{"n_layer": 8, "d_model": 512, "n_head": 4, "n_kv_head": 4, "head_dim": 64, "d_mlp": 2048, "vocab_size": 16384, "activation": "relu", "norm": "rmsnorm", "norm_place": "pre", "norm_eps": 1e-05, "positions": "rope", "rope_base": 10000.0, "rope_fraction": 0.75, "qk_norm": true, "attn_scale": 0.125, "bias": "none", "tie_embeddings": true, "parallel_block": false, "init": "uniform", "init_std_qkv": 0.0235, "init_std_o": 0.0, "init_std_up": 0.0235, "init_std_down": 0.0, "optimizer": "muon_variant", "lr": 0.00973, "lr_mult_o": 4.0, "lr_mult_down": 1.5, "beta1": 0.95, "lr_head": 0.00576, "warmup_steps": 132, "schedule": "cos", "final_lr_fraction": 0.0, "batch_tokens": 65536, "seq_len": 1024, "doc_mask": true, "train_tokens": 323600000, "steps": 4938, "dataset": "wikipedia_en"}
MLP neurons of a small language model. Each row is named by its layer, matrix (up: input weights) and neuron, and shows model dimensions 112-175. Each number is 50 + 12 x the weight over its row's rms, rounded and kept within 0 to 99.
Before each neuron's rows, "fires on" lists the tokens most often at its 100 highest values on Wikipedia text that the model never trained on. A number after a token or word is its count.

fires on: "\"" 36, "\"." 14, "===" 13, ".\"" 12, "==" 9, "\n" 7
L2.up1897:43 35 54 41 51 41 59 48 40 46 43 30 56 50 29 41 60 69 47 58 48 43 27 59 48 61 46 61 52 57 31 52 62 48 34 54 54 40 55 51 51 52 16 41 42 62 69 62 45 25 39 48 29 36 40 59 58 53 58 47 50 54 73 75

fires on: "\n" 100
L2.up199:49 51 27 63 63 37 49 52 35 61 53 51 78 44 46 48 45 57 41 25 48 68 63 49 49 54 59 34 47 43 52 61 35 41 56 38 62 22 67 40 48 66 33 50 55 43 60 45 34 52 62 59 33 36 47 40 39 66 55 69 56 40 50 45

fires on: "\n" 100
L2.up866:55 16 39 49 54 51 53 55 40 66 66 57 60 41 39 44 49 59 48 46 36 73 52 35 60 48 55 40 31 64 38 56 58 46 55 59 41 46 55 48 45 41 38 57 64 70 64 66 44 32 65 48 37 37 35 72 59 59 41 62 67 57 29 48

fires on: "\n" 100
L2.up910:58 48 55 69 49 60 40 41 66 74 46 57 62 52 54 48 50 71 41 55 80 50 37 44 31 65 55 25 67 60 51 54 56 49 59 55 51 43 49 44 65 57 40 51 59 43 65 59 39 60 58 39 53 52 34 62 41 57 46 66 33 38 51 46

fires on: "\n" 78, " With" 7, "|" 5
L2.up1336:49 32 21 37 65 41 58 40 58 50 53 47 63 48 55 31 64 73 72 51 50 26 64 50 45 47 64 32 41 59 54 49 63 42 24 52 41 44 62 55 55 39 53 45 61 51 50 65 61 45 55 47 47 25 59 61 64 73 33 52 64 39 16 57

fires on: " would" 14, "'" 12, " to" 11, " first" 8, " Ton" 5, " pre" 4
L2.up1523:70 55 38 51 47 42 45 68 52 55 64 52 51 66 71 45 56 48 62 52 37 55 41 50 60 70 46 56 63 42 60 52 23 36 44 36 67 35 47 62 52 47 48 39 56 55 77 30 54 52 53 33 44 33 70 61 66 52 70 60 45 52 85 56

fires on: " |" 82
L2.up1191:35 12 46 54 38 45 48 49 49 45 57 37 65 55 45 20 49 31 47 52 31 45 45 48 45 40 51 35 45 29 57 55 53 59 51 55 33 60 46 56 69 45 49 52 53 72 53 58 53 36 44 53 62 45 60 42 46 47 68 49 29 27 46 36

fires on: "-" 46, "able" 14, "\n" 12, " hop" 6
L2.up132:51 32 56 47 37 58 47 28 39 78 68 39 55 63 70 52 49 29 72 55 86 36 46 61 60 41 45 57 47 48 51 62 52 39 48 34 54 51 48 51 63 55 47 56 71 32 48 47 56 67 52 54 37 55 46 39 66 60 49 50 55 65 41 50

fires on: "\"" 49, "\n" 12, "'" 9, " |" 8, "y" 5, "ir" 4
L2.up1071:49 41 57 61 52 40 58 40 52 64 61 39 59 58 59 44 39 44 66 54 38 42 30 68 58 35 16 55 61 41 42 60 63 50 40 58 42 59 57 56 71 49 52 61 50 55 60 54 51 24 33 46 46 43 67 44 42 40 56 63 49 53 80 52

fires on: "\n" 87, "|" 9
L2.up284:43 53 53 51 45 45 70 60 43 67 44 50 54 43 57 53 63 49 34 40 61 50 44 67 59 62 36 50 38 39 65 61 26 42 64 65 40 58 52 51 48 43 28 39 55 56 59 44 51 38 52 52 41 38 46 26 58 57 61 60 30 51 39 42

fires on: "\n" 49, "'s" 16, "ary" 7
L2.up1560:50 43 47 46 62 67 46 42 43 52 50 46 68 48 57 71 51 36 45 48 64 42 35 64 54 49 60 68 44 73 31 47 53 45 46 54 61 46 46 53 74 36 54 35 68 53 43 63 47 67 49 38 15 51 55 37 44 50 24 59 45 53 40 46

fires on: " |" 23, "\n" 22, ":" 20, " The" 9, " of" 5, " not" 5
L2.up1749:41 62 38 58 53 38 60 39 57 52 33 51 74 48 54 48 53 44 47 28 32 50 39 61 38 59 53 54 67 61 52 62 55 44 53 51 45 44 41 40 32 54 51 45 47 58 69 59 42 71 50 50 40 63 64 42 52 54 19 38 35 57 43 44

fires on: " there" 16, " There" 15, "ar" 12, " Pro" 8, " Event" 7
L2.up711:66 58 61 37 40 51 56 51 60 43 56 57 40 50 63 53 53 44 35 67 59 83 49 59 52 47 53 44 48 70 45 66 40 48 48 74 53 61 55 33 39 56 52 40 60 46 22 52 73 72 49 54 69 53 50 46 55 57 67 44 45 48 51 64

fires on: "ical" 18, " such" 14, " best" 6, "ary" 6, " new" 6, "atic" 5
L2.up611:48 80 42 47 47 77 64 28 33 61 81 47 42 69 58 51 48 45 40 44 25 34 28 48 37 65 55 62 64 70 40 38 27 50 59 49 47 49 39 66 54 45 31 43 61 46 52 65 49 72 60 40 53 59 61 24 54 51 59 58 80 47 58 47

fires on: " to" 14, " would" 9, "ers" 8, "es" 8, "ters" 6, " They" 6
L2.up1776:54 51 32 30 58 35 45 65 51 43 60 34 31 47 58 66 45 75 54 62 34 41 66 55 68 37 64 41 46 38 64 53 25 35 28 60 61 33 60 33 75 48 41 46 12 56 66 42 18 49 39 50 49 34 59 70 40 43 50 56 49 69 61 38

fires on: ")," 38, "our" 12, " made" 5, " 18" 4, " hand" 4, ")" 4
L2.up12:91 47 59 62 68 37 45 32 62 48 45 50 71 47 52 39 58 40 61 61 45 50 39 40 42 35 44 58 49 47 62 61 40 54 51 64 55 60 48 54 40 62 58 45 38 44 51 70 45 45 55 47 48 40 69 31 26 48 63 64 35 61 31 67

fires on: "\n" 20, "==" 13, "on" 9, "ing" 6, " Red" 5
L2.up724:15 43 44 47 60 49 38 42 50 57 71 56 34 38 42 61 54 37 50 49 56 26 43 34 37 52 59 52 60 40 58 49 77 56 46 42 34 34 42 42 68 64 30 56 37 41 70 55 47 53 49 51 48 27 31 33 51 44 47 48 41 59 71 51